{
  "num_attention_heads": 4,
  "intermediate_size": 576,
  "positions": "rope",
  "parallel_block": false,
  "init": "normal",
  "init_std_up": 0.0244,
  "optimizer": "muon_variant",
  "learning_rate": 0.00924,
  "lr_head": 0.00553,
  "max_grad_norm": 2.0,
  "warmup_steps": 200,
  "schedule": "wsd",
  "max_seq_len": 1024,
  "max_steps": 4706
}
MLP neurons of a small language model. Each row is named by its layer, matrix (down: output weights) and neuron, and shows model dimensions 16-143. Each number is 500 + 40 x the weight over its row's rms, rounded and kept within 0 to 999. Numbers have three digits each. A neuron's up and down rows have the sign that makes its largest values positive.
Before each neuron's rows, "fires before" lists the tokens most often just after its 100 highest values on Wikipedia text that the model never trained on.

fires before: " (", " ", ")\n", ")", "."
L7.down60:541561461500507458509478478541414501505551467432477503471467465532451467506484518559504551486456502468428460481500520515505522430467490550473484510595516496565448485551499493541534516504444456480513451576471523472499405504482486499502460529494472469493481526564565438519530421524534508472497533458524484513528521585480460496536544520552568501462551500447436516454486572454470484503474

fires before: "|", "ce", "|---|---|---|---|---|---|\n", "|---|---|---|---"
L8.down339:509482504477454482542534438505515462477507518515509492551425516516480516471565512473482539487532434472510408471454527474471459540503478579519481476567529417471449503512509439547462485504544538443513472457513463474505435528480541535447446556524440475493523438512476490535486644518457602483528533485527569484506507533533476513466433473460447509462471561522581474518513525495562487491546

fires before: "-", "In", "|", "===", "B", "A"
L3.down101:478463443517560486569525480584479493534542473509461509544464536492499514501470509549435592407496530486505551442490426519591523547475507492510511551535404403504474482491481508477503545452503555546494481517469459527467491512480513433544584500492500509503555522499531476583496511487500442465514495512525460520481499482491483597477495539472541507550475547531562563464439487522525508459453

fires before: ":", "==\n", "\n", " and", " ==\n"
L3.down416:447521456516566521473518520544519522574559457510464486504409486539441497552479519541459486496441555474463450474519534464549498543533428488504617503470497516566485476561547489540483443550474473502530481477450508454498513462481517492469482540564592481518463520398484511505527451424504521616526407461497538469451491508542489483434491513454645486462443515509536532399473492468557446514531

fires before: " by", " in", " to", " on", "."
L10.down308:482536516523503501498442488547492507469489493453501486459551526459520543479475542548509449577504515538414461523469480543476552516566469491469449487427512505547499513543499548459445446527469511503543497483499491476423520446556454474472457481523479487492584460509530455519505511489560431486518528467453490529521511481534467473535527557492491554488557469497534491430537532487510495493493

fires before: ")", "),", " (", ":", ",", "\n"
L10.down398:521485449550548458450545459438402542500567563458405525517512470530517540540524461590477536516537459562442475482542464457436497495556480498476514417522519469545489549478507521512433535430459495517540533444484472504542426536487504518529442483439525461544525498518496508535494476537462538524488492538523424496537480529491465545539455473445631543480486525422448568431472498467481504535514

fires before: "-", " "
L3.down4:541547494581460504509413444422520478557441488498529491554500423533476526552535523528484473503515455403448443530530520474486570481487498465487396516474518496479490505541502542507470482524485486456518472452499491479492478530488478500446476480503484625491531492508510505583466510591553482474471486550528508500520543538443521593557603394473510519491520476501540452533519455463584455452464

fires before: "==", "===", "In", "The", "S"
L7.down541:546550416561473544458493549472553409476509504528498552521428453480552514515525515502542469514503505514388510488491426454465545532552493428405461526475478457473537454495488496531488428453447453510520522454547576509511457564572529559534529528557498586469483500526499499538495476524513472466510535515487529399485427537551509516430484552495527549555450496514571535482483511551533537427487

fires before: " |", ".", "–", "%", "7"
L2.down137:480522453477455480514474521499535510540508521449517504531488558470559528521535511524485514555456502527479439532553506512439493506514415548467509481530520602504549440461508513489492481564511509567456450539526482549510552474489464530457568528525465529432498544443533438501554502398530509519459544548502457446498522493509491457545523483476463495507486516499501431491458485474497510594449

fires before: "==", "===", "In", "The", "S", "|"
L8.down560:540528425502545512481485475473502525516449538542498511563536532562514466462507501524514503467529544542479466545548521580447481514479433516518479498533487527512497452518461505486444531559445483545510500508472461523455557487460441508413630503490504573560523512440442477472500456512523500429485502461469481499473527445466560567492494494458480477445495546474548484489444494496490503475422

fires before: "0", "9", "5", "6", "4", "3"
L6.down256:450467404583528418572455469494457460405508523531539559528524563531480490494498449572493493480493530441502490526486517456490512546439471543551442488485525594453446485448406495480508486518474456499527443415462426518412510536489485478507555419475462480492521477470460501464450434508456514450489489459471452492512473530516522599510491501494489492487428513496500482480582472489473483556453

fires before: " ", " |", ")"
L6.down424:535546453460476552527546553563519493485526503418510545507573475426474448505535460598454521504578445516485475526494443555459492456450432454509464507531544477514508517549459485485518451499496443525500548611467465523424449535473559435482483531440527495519478452564571507538460547502553500447545551474522550503491466515514507478539470549513456497510500451483491497462486503489484554522502

fires before: "-"
L2.down286:456524419524516520495479531521484602521534503516486468489482520501494571589493529499438466528532513464501499542518411456458477576481470458452518422437516488464503580510496487501527539468573549534421517508499510518498553421455518492526532512516557469540507552526535481469488487460513557500536468457535487479557476470447472520495482537550518498524527544474477495535463485419506536479461

fires before: " |", ":", " /", "ern", ",", " of"
L4.down108:547469428507505574496484496492558472495545487565508504520492496497514444508504489510518516543437512580509595554464466507451498480535396504496513475458503477468413469497452436527489489546465527547531492426510522485496565587508516520538508446562484531510445563496499488535481550479496416513576483489518413526453562487520514469507493497525580508489517495566531487552464404520535505431485

fires before: "==", "===", "In", "The", "S"
L8.down282:491474446485495544524552469426516481543519470465512527497425458466422560525528486451510513521461568486503473457450502516505485480494542550455528545506487401507536518470476456531500461451502538551500462520508493525418476509497496549483535548521432793522402473529549456484459479500554528511505533524531451526507538491530486585538503560503493489541454528513450518491529437555541533504415

fires before: " ", " he"
L7.down28:443514577535536463542472448573461397441475512480537449567507456512519529514555504516527570455523456530453469438484475475524480557505509516461465520498540527492496513484459493511476471485471492481504400536546517539557572465479450525515564502476484504481502563472491492502490532544539571509478559541543437504453532541444477474492507426493542477449490495478456540520478497507437476522478

fires before: "\n", "-", " |", ":"
L10.down224:493495500545480475436539534507530485496596477530459501487436538542463477505497452493510508528468486489381524532503472582518482532522479467512504418515433535449504497586511503541519485509527592493610463440486499471537466527515473526471504558554444470529507509498578556449546458469457492459512441459507543522553493476526494519492500460502563469579577507460481470561461536462463524559517

fires before: " ", " |", "|"
L7.down8:488488441536466547587555513492549546465489510553502446422494448513503473489544515547518462441538549481482467488512527463466522483484510429487580555483474613553554493477467544528510620501501461499525466517595564521475417476466459433516440532560493459485450500555506514534528530523508493483399483514515508512509522521464513566567454375495580450491548548470546488527490542483481452559505

fires before: "==", "===", "In", "The"
L8.down383:569535462423565535504500468459517469547512487575517530502557579532432462510475510564466488509495566521515483546526547504449506526518435490488492505495480526534511508481444479462459498480450499515452458535518414468531508485467514477473557514497508536424474443503474485469451487511557438454484515550456425542494490409481460535479493540501492520479548490479526505449483498416499489442416

fires before: " of", "ing", " to", "iana", "ed", "ang"
L8.down505:474477518457545488509587517439575496596531465443512503457497472495521521393496571537488528535497518485512557571462498528460533508494491470443520480555533480512545501452553478525477487537546536495504517494588533610489503412496474480464602443471536485533583476502506485490470493438487575569445471437509450470503484571584465512477559569477516506437511547516538473470513465537538460494456

fires before: "==", "===", "In", "|"
L8.down329:471529464486499493508590469480502542522430487521489432480502390533533487447505531510478486505505493516520509423565514467571468514532509460435511565487464463475493548465526483544521459505482474503487512510503489511408533498475514484467516460550436587509492553514475556483501486440559434478474509504499489504520542502517539564515452509531554529548489503455545549451509488489563455452439

fires before: "|", "==\n", "==\n\n"
L4.down384:559527523514417585539540432505479477511531574601469589516460538412453546483501469516529563518524492448489446533506494486511476429521482531517491523525461457431450557521500447552539493489485465502530460556450563519492537512431554503545526540544492500492466482547493556507515530565455608485477554494543500498487528504485497583536472465466469566549468502493551504459556486476482438549475

fires before: "-"
L2.down211:440461500466505539510473441462520472417484557603470534500549460527492511498490474483485460515486428461502508531493512565500565487442479507485475427513447495501513512466466543512551457504501549512514564532430517486445479489506489471438518531532516552495520473431486476493505538492541532452528497544463485544516570533443481522471512474498482489512485508482491518521503485475552530481450

fires before: "-", " ", "    "
L2.down268:528492429515470527483504529494518420436513482507502547510527513499527507485497501480525496495505458513597511473431502486555579442518464441439508531517517461461464495501465501448428511496455515505532499455504473514451519484505485539452567505477450683528484508537485498530501461541480464491503471577433493569478555511426538542511522399462472511518500484519518455575467425444521504372454

fires before: " of", " and", ",", "."
L10.down175:518552474462432425523525512545491539422507463464429540431500504529456454461467467512510432541571470433515549526541512496468510458469511567452524500470443491514623477498574464505470517520539491508473521490448538510486407492532478568445519510463515452503456494458554409525483525507460453542437558411461436570545538499524439555522470531432519487535541500525512524539523475548557429461525

fires before: "==", "===", "ed", " that", " to", "|"
L7.down291:448516539465446503551455478491513455482503496462512535509526489516500568488477502533519569474500446514497396475496423556444426504484499450539473498498507537502556579461482457481473453479502526511465538599402496526386492437487477598534494511447508633493487483512518508492522467469573509466464498493493504507528532447461459654514508503545501500513527484501521479419525475490503452468450

fires before: ".", ",", " from", " and", ".\n\n", " at"
L10.down82:492526510481539489519471475528488503539498496517473492539470430531483512532447467573474539532470482561523471520508502506480507488519524453518499453482514468563494555515540479432528539533436513454476476553574553529544469537427506573431506515582444496508531456484479450514482616569513513492534482509544495566481476569557487455528502499461535522526520488485471506456514539548544447488485

fires before: " |", " |\n"
L6.down115:559439461474557508505473431490471503521531519519509522477475607489484459415548500529493487457494579502503565502519534510528508523490555433508544474488549475529510546563518473519446539501452461527500499575492525436473526538446453416487519499491545553452567546502452417524531497515504528494513470480555531532448520515464529455520571504478556487550483471493495532478488498531584546500468

fires before: "-", "ist", "el", "("
L2.down434:458459454423525496493530507489481482456501507602495527486532502578487465545511512533502484534523400473498559462445373545501443480518466437511489464565590491494491456476519430548491463484461545497502523458475491562524524541411507497447503532518534553507538491502429542496536512576520532475513455482510503505560426512509440568603505465512526457571487494536510462464485488435521544496579

fires before: " of", ",", ".", ".\n\n", " in"
L8.down151:534482554480458530509489490498449473531528486493416497470482464504476460502441414508520486472514459453482409479495539533504502462500539513474516513452511481525513504494496507507536502564529443526513537485447465478482509486465546431532565548470486480464504515509523445477524587526457408424491568580406475501494510517456488513506489561561536572446528481582505545493528492571491485562551

fires before: " |", " |\n", " of", ")\n"
L2.down471:530484503492495549568510460443483495492519537559511467525503547454466507476554536537490419471492410520453494552493461512529457542528525492461551533450482533507510521555478442433487491439532493546549455513472473480475526491478560508534471552502460478505568553556607489490492553543537528535490453500538520456501529531542494510495533464452528555519459515506502499501539499442581471460443

fires before: " in", " the", " to", " from", " with", " a"
L7.down337:512398431559460475503447515508453395420493522436567478537505508474534468453515438564456489456482460543516462521498449544488542482478524502484491521398494444527488571448544542491489512544463423427519472475413463469527547537502458488432565451520524541523491490571560525485496439496496533509504519532470508478499487456559434438493482515528505508460521489480457506448514531457462469529488

fires before: " "
L6.down127:525469527486449504490534512511505488508514530485511577468452502518453460420505440570483521536478519486540516528509577472480506470512527554506554472529533459481608439522463502483515523489465499483465504453539469443545478560547521413526367465493549522444492525504465447487543482491459481403540482417548489488510504478486568454508466457588480568517519473445541468485475507497497543485407

fires before: " |", " |\n"
L2.down5:511424458511469504456487534520563417528512507517554476512488485533511539470520601517429531470544530537503532494577537578491557605536507514441438461452515541455477444476466428557558484463509519550490502517487447462505489519540461515542535450500452451561508527407593453493555523437464508525524517506435469471544523465472483488524463441566486455525527566514467529452466505508539475469513

fires before: " |", " (", " |\n", ",", " and", ")"
L4.down407:506523460525472478515483525540500432440516496440457559579476527507517412468508514572556474490544559581509525484382447524427527559474461512553526525506496556460500500545541480485466499486517574455530562476557471458481512509469516476523541501412512498448514567477408485562565525559489496502486489517466514514557433496483576490412506545514470560518562486510478533473486472492542514495496

fires before: ",", " |", ")\n", " and", "\n", "."
L2.down319:519461512469517566514505486495457493507498533532524455490584496497503507483489453472544414434475546451492536501549437519511494494508431568572552433488532496513480492505436513463541486485486535581548497513458469455444476570490539493565493507459533563496525551472464529498535475479522530485473508495508548450488554524499477416490530458525534501476549505565520501505493483456562534512518

fires before: "==", "===", "In", "The", "S", "|"
L7.down103:453530493487527498484509503453502527531486490586501448505467432447494476533497500456538556520498496512483492505518522536500546488504525416510498529492509431480509557518517472572478470504484501490487535457492450495453484516522463514511532483515469695506462515460446536487499509513492480465478566462568483456515544483530528564569513522468477544546517503498533539478487487497490490389413

fires before: "The", "-", "In", "===", "A"
L2.down290:572491517478478453552578520586496456506507491518491469543526561490465519446386451502477534557492493479470555495530490492506569462477549450516493516502494470529498487545457521521420485508493527525502561501492475526481516470496459524497444484510568492578394465446534479521486543543505461464486449496476430467489520413516546541498520462444408548478531504526483522397540514492552504438404

fires before: " ", " the"
L7.down264:484541480485530472515460482559549480449535499472540513503453497493519465440458429500506479479514540628577517477499446513519501463445457452464502490492458419495517453475421512506467472439544541482497496423524540472465472547538452492512461399483556546473514565506490506434506398496493558452597477473500497451549498546527436481515415503523531589531469460534488496555506555425583453464458

fires before: " ", " |", "is"
L2.down547:523556479513518474506489513560515478513549530511470538502499492456487475474592437534529471536479461460438473555446503540528559475450493486518465543538528475455510478425516481524527572502504567454457464434479499499549451549514483516471518446417549538548556415513450444501461459582451468502499483492478444504527529450573462406539487494508552456477487477455562492459448536540532485460464

fires before: ":", " |", " |\n", " votes"
L7.down427:487515473503486525379426537534507473539462515500469542485510469496456521546457473482489615486504480511547465525491511510475504474481540496482555464487477490533519469529488486552455455561494527511538490471494574500511541511478510469527475517514478488499499504439456527485465530519581480461509531510471554482528518494450522444545505455544500549550521479505478526475538531489525508499506

fires before: "The", "===", "-", "In", "|"
L2.down383:462509447510479528529549473532497491461487428465445565508458437531522468444474509502509500478467524456459544502474531525509487513474520458501447477526513482498526499472446517522517519476512471480468515519569526501450522441520478578520612584469478670525495470487465537508508455511561525484488508501565412560495517503415496668503514524465442532531513496523477545475489520547506555459449

fires before: " |", ",", " (", ".", "\n"
L6.down525:444468472489494527465538502547489438492532506486517561522550525453506503449493588537542503540508482561598539502506488495507462529441545494506497441556481435474451488503528468470472512533466456505437480552490457490483502493511500509545519462534402570490570501458485438491518477535569521417489544479526520504424489412368537508525523419531497544504469537476483541416497497496574441447491

fires before: " |", "==\n", ":", "==\n\n", ",", " ==\n"
L2.down56:513580513552492518472477472457476524500434537473479540473466548429517474472492464466527535603505500523485479537470521479462519501526504495499532584483433488538520518414442468473463444533504504472484542488406441492486492561460498546536451484555482498562477515494499542498525521481497616516427510534494460543490503490458539478481494470533477503459507595522494476545544392457440470502484

fires before: "==", "===", "In", "S", "The", "A"
L8.down289:500536496500514487477504490490504542495456555514512494432499442499515470529431478484496479518473481523485503523500507506475521544542527463531474516476491420585503575473520492549526509504382452489467537466468514483461460518580494539503476513485491703545456495516540452542464516547479461444465518546491455480501536484544462581539508500518474571613518502538517477534503535500512500448398

fires before: "-", "The", "|", "A", "M", "American"
L3.down269:530481440465511477496418545513526426398523529527466573497543514572526441471460484491481479488440472511480586508521477522582503499553509518437451456461493475491507511498500531529468501530486491519454493501498476463410478518531495495494611516478510620540498508477448558480471513500578471516457523503479398559458511522486466619518464511449445588464497481511447505526509490494446473525526

fires before: "==", "In", "===", "The", "S"
L8.down64:456470474527510480511487503523499491511541548625505520501458518464461510530494464474505548532513546513495471512467544544491496524512460466444473423458520467465488567496481465609517490510461449476544560494479394499528505524521485534483536474495500553503399485468465527505584512540486478481516472497466530493556562450477509584487468539511480505545524450550444547428510509610465471481475

fires before: "–", "',", "th", "'", "-", "."
L10.down199:469549542458453547522553534495460518565525473510574481531530560491485489469533425484519519474480490556541480533470552494514501495508448540465510483577464572415480452491493573537437510537532485436505534511517583488493477452482463460507427491463534373467524466519488512479558519478562542524492508475450511447493478497551487467513479530489462499493522485547464554482480474519423519526471

fires before: " |", " of", " |\n", "is", ","
L4.down294:458527580469500515554392474449480552528466602535452473528455491468505476491451573468554500480484477442533542449492472542510537549429564504481413442490519560504521535458495534450456505506460459449496499587486468558497538485482496505516556583533531378545534441425488501499518522556507493466498568533509534541526559484456541527481537497456495472540509515445460480486527507461550468448617

fires before: " |", ".", ";"
L10.down510:502554517502490458460569529511509582428458500444502474555474527426506508447536558535515411466491497530523443486453484499523434447447493493459510505529474498508435488500448489480490461550491473515525455522421475485518493519497499488534611480441498558460515478543530584544518514518558504571494515507529423455425482514520513467507433512512463524519567470519455563504528467513549515493532

fires before: " |", ";", "s", "–", " ("
L3.down7:479507522476493580526504556510519483547479500535470487535533494482467450453482478572465571502514510488512440533441484523464525477512473516480444530522466528501549532539511410470425555472480491427456483493504499532458597498458489474483457569499492413564542547528495440444481434490569453485513562485548561511489432477405572525389539519496461444450520496461495512529499493504528469525450

fires before: "The", "-", "In", "A", "(", "|"
L2.down80:482486419469459566478477516525512524530487505504484523471465562480582434456385491524529575546437494475546487511453474502463511495462542491396488513460397463423485473497496444491474549516438492491469477497453467490517444504471464452539471458432519676540515510525490550581505470488529440490444470473518460517435484481422544523521540474451463514495500460515543451489516488430527511517459

fires before: "-"
L2.down418:456533465528486532494448460464581454500461436495478545507479511523411534478563507535501486524424510479489452564458591466499503515482511499481430467503444435478469457551506535507480448543503517501467529449517431489514565565542452456472546469444502634454501479470503503504440493562535496480496492495492490504572525520522508582518523486458473551519485471488502473523474496458536512475521

fires before: " ", ":", "\n"
L8.down529:524499509492564434509504526514492480451568508454448477546454504484412457519569548479461474504497450501489553552481524430507499423472446557459495498501529474577460471507510500512539471456521403495484413499527518421520403485501437446494451534500487495436516468522552457563491437527551483469475536508476516561556506525510494429485491447410557521458605559416485531486515487482540429577437

fires before: " |", " ft"
L6.down129:499462428556552469529449414514512523559459557523501456523463512492467431531555500523555497498502569477507551451551528496450525489411555469501419515474481583524490505485473547484540502464556474452493553514477503525529479518458432507439399575481496543559590479504508475506529484441521474497532517457545519466469485496426483421417519496507519528467565434505484513445504561465556481532510

fires before: ",", ".", "\n", " |", "\n\n"
L8.down316:476532466489494539486518541471510510493567493471487530492542486559465512483457479528552534583511477557606487515495510507556541498440477529479484529472385501556485499547540422531503478516477468560501536552516445481527497511464482509514575520471456540494466472481520479512530502577474455455516549457444489453557478583476583445540499486415483529509500538532489503544455528518584448452528

fires before: "==", "===", "In", "|"
L8.down498:561457499502397494466416486495532541497511518502489429489485473467487482477494452554546520502541525464519510538519447535537499492529473476555507454524527501469483531515446483525483477566509463509468485494547507478439479518515486430492577496541508672490630513493483522514533464448491537425532504486494539565453556487520547496494511448574489504468484473493527515488487518532473493507338

fires before: ":", " details", " of"
L6.down553:486487497466478553529424498502549461489529521496494504431522477544474490491628523526488516508478486474478479468507511467538455439510517528512551520470447476468532506469551490518548494498465528505563525533532464494476555503476464562429544431532484569597435521561484434529464482492465519543507606499490442512514421452542486543519450524490509539531483508425468543559533525550477574501466

fires before: ",", "ing", " of", "ased", "ase"
L3.down547:477497517436467518489476496486494485502546577467492588523502475549438479454504483518529574467453506562478457497511434518534506493532494499515545431547518569504474482494519525436499557546473521578460531565387568489472410566479528470514420521550516539615533448430511468471478476544506535489446496505522470555585517522515490393586491504454541512563535490494548478529550447464466462508386

fires before: " |", "1", "ts", "A", " |\n"
L10.down267:569473465472487489520517494524441494521503553520486533524440452512441520528578537540499527543496530574460514430476442563511516514539556488515493430516494481525525538465544426533508559481608473463462473536508483439519538461470502586512523451455507563546491500434499470505516553458480465441529485495521460490535546491483593504560508535556558449560481520495542502513493445514515468539499

fires before: "==\n", " ==\n", " and", "==\n\n", ",", " in"
L7.down300:526459526421560525456451522499540407511509505430453516437515438499535481512463566537440467484464525500535456475554494555529462406519495488393477512503560487507484491507580519475512454549463456500496481492528487458490511461477514491495509532529523519498517500524516484538449541579486521517496530457418430519482533458507505445558459572511498538461484565489490556459406504516516432444526

fires before: "ed", "s", "ing"
L8.down170:528521471457488512414564525443479546525550453505516530492444437498551505414552525536499545472499523448532463436455435438480432450481491488519397516457498542447447547449501416532525501538556497483481452522537463465444567485466498555515552526526539479556470481538487481470452490483537490487440494491452418449464581499574496448477511491471515487523527502512567511536513431483571504487532

fires before: "-", "The", "|", "(", "In", "==="
L2.down9:410533435494464513446443452509541415473526485527409546524452469489469460511470497524527497532497440611441504430482458487486512555522513557479452481488498458439520509498480460581518469469504488547481466473488518415436445485552542575499486483479527583534487541441514498473497474524591521559539518498518539489509506395483483497497518471537501514462534513449526546548529535431509527426491

fires before: "-", "|", " "
L3.down284:532597452471491503511474480542549443548523476527457449519529443521476518450507541464445456492514503541472511506534461542519503558483565564544445491498535536517501478542466476514482498502520515581518401504510539513491456441437508494468447419512546576486494517454488545569497475479524527491524434456494423472472543473483540500524524481476536459437503546545551463503495521480469496491457

fires before: " (", " ", "\n\n", ":", " by"
L3.down397:566520455449511514507465494548505545478437580538451553468460530485531502491563467465530493491449490479483466449486461507526507511517561454533497543409493450503498498441563447491558536582461538510530500521503458522546566539537453497434566440498567499541508466532496485562465546462475554541513426484543547424518476527481514539432461428515622446506499396517538484569473511560489466492529

fires before: " |", " |\n", "."
L3.down537:558460402512502532538511511471501453483509465506473537439522514567513500469465539543535462515542491528466478491496509445500532488511544491392457438503520546499474492552463514523589495605468424546464497550411528545445539515469478487447519434562515486469592487544491468537421521445544507437551470461533496432437444494478529496465492481500524513503404491486489520499445500493552440524552

fires before: " |", ".", "–", "6", "3", "'"
L2.down278:528493451479507504533523564514518523534565566455497469461544490488495519456526550434410483456424524454534514535482468511507500534550528513483461498505532454499615449494459500497453559459542520513518472485535500518455475563449514547509479539498520521520499500448532402479492472475554504524565529447433440491482494523425530571476485488489370466441469434481486466453510537470565555514453

fires before: " |", " |\n", " of", ")\n", "y"
L2.down110:510486540499504498571488487411493548452520504568496455545432469457468534462453529505476485452463505562473444523498449552521469489544509481471470580519521524479514487507477483407452466442509523496498484529495425538562511527517480569561516492491382494488504465408501490505506513558501481536505470496544456498445598440473510544520486464476496553510462511494430546495551517536490531515510

fires before: "7", "0", "2", "5", "9", "3"
L10.down198:470501522474482456516506504470404544509589526539452482508447562457538475509511464457524566486479519491500488516528484442485467555520471496532523446450467466491457478423498484563531445416596468469538475417535427513481473513507499510482435515561534468467524507390545499498509502499513470522511488554447486486443460513520456655500486502518547439524486487481534442514491473470488557434480

fires before: "|", "-"
L2.down129:477491448490474517517499511541499491516485498512463473545590492532507494529492513449440430400513501519463491400543458504470540535445529517531490469415479503514472477505528479536443549475517480538546440562456478496466486564433509581503550539510475550518549518446544497583480538528475505498524497464439423483508441511465535606462493529509587529529501518598511490452523499530481542496466

fires before: ",", "–", ".", " the", ":", " to"
L8.down101:576521508564465506475507515532495527558528491488489477466563482556460487437500450524498474512532463531410509501514482470475470505462555582516467472468554547497479499518436508510470450579513430478503453486490565517507496559468524476477502460581503456501528520468555440548491470520482495464487489560450477497498553516473552483474591524455488442543436444470434533516483482452521502588514

fires before: "-"
L2.down111:517460570466551563555408541547554507434515544527490452474475512501417569498564549535506500501509481560504512511460483485492525447441495376457535490497493479501500450446489499508509465512512511550520474520479476505510484543554469480442551518535438432549518472504444486463509579567529513551499546470453429422441521453524505431464502478496518479502491488477434455556496504497489470535595

fires before: " in", " with", " at", " to", " as", " on"
L8.down378:498522454551402481536441526467522455482518515474473549429560491442506460458431441555480495499498561533401401532452494543525544537501527538509533489388504501534474441475542472537506497473489454471484492519447456425493594522520446498488500446506463588524569511461493505398608420482537529450473483503465558491488525536585489466571500493482521542482559513432526526445506521527463512457483

fires before: ":"
L8.down132:537483459499540458456574512460494536543548502447418505474520460553502496560542483508465496465455466540517493533484531506508445450505452503460520510404522543413470484395557439520526427533488521521561519511508539532459499509523526494501514454518475536519448536473483472505518484504598431450496459502458476444494484493562499494463488483560530533549481377483466491485464531526558553449545

fires before: "-", " ", " |"
L3.down375:570527501473466508490591507586466492479498503505523511542481502474418518459552477572500482498369404429540499517531484503451476511463479449504418476514479460466518542556465519534498442497464491445507521439455434521549503560485424432429505575540528545486481440473531524504467482474500475464504423522445489507525505498497508555407523476458511479436528485480542524528476513485548531495449

fires before: "1", "0", "2", "4", "3"
L6.down144:491513536475487495503538545489525494523497442537500490519503511543472512485473546445504495516504514527449535493462452474394502393476436484489535481411438542529502475468471510578532524490512540473499430492484502481489549500450454401475484509543587496449470559489476470520523593528437542502585485492428500537537539553494469549458466541449490547435485529502558448455528470415519508490485

fires before: "===", "|", "==", " ", ";", "-"
L3.down454:523498487491487483540477458527512497535524568469452518438460533475473564591557490517467532506528504441438480527516523525472479413436510492543542523510498525509623505549426473414568565456518462500540492458451564537519474526509478445478503440567492490480455530532454472486535551452554498463449475479508447457510583548577562520468538425501488462434510508498512480497477508499461469542433

fires before: "==", "===", "|", "S", "In", "The"
L7.down263:520479496463453461593498449428501489451465637511513403458489479507501521479526499526504563594433434520536528478469585490521506482561479483508472517476496416576466625507538468520544432474454503555469504488520497511476471516546455480450544527544470518523509506549459477460566477398501479504539478444487492452476413500573499544508422529470477504531560503473558561457493515500530459478392

fires before: " of", " in", "ing", "s", " as"
L3.down360:462433505494522523551438521494570455504548557515490553425454488474553480469448531557455530541559534516518496555482461539547498549481491582468473465477486516491428424420546508440594560538524509473490524535514437486465469485457504431511436551432491448476538492474521503444494471523512501482424492532447490501484537451435523498414463519501571469490541515465553442480561481455473445518474

fires before: " |", ".", "6", " |\n", " m"
L10.down167:458494449452472505467520522498489490495516551434557582626496517561514561505512429505529451505558455508516490425491502531525460516529512539455440494474479495503507556576544464462490497507541506484404476487383508573517527429555507515537506514514466507504496563477438569583524443506536497510502478500512469530442518486528604492483509482579541492520461498510425515475392543557552478467586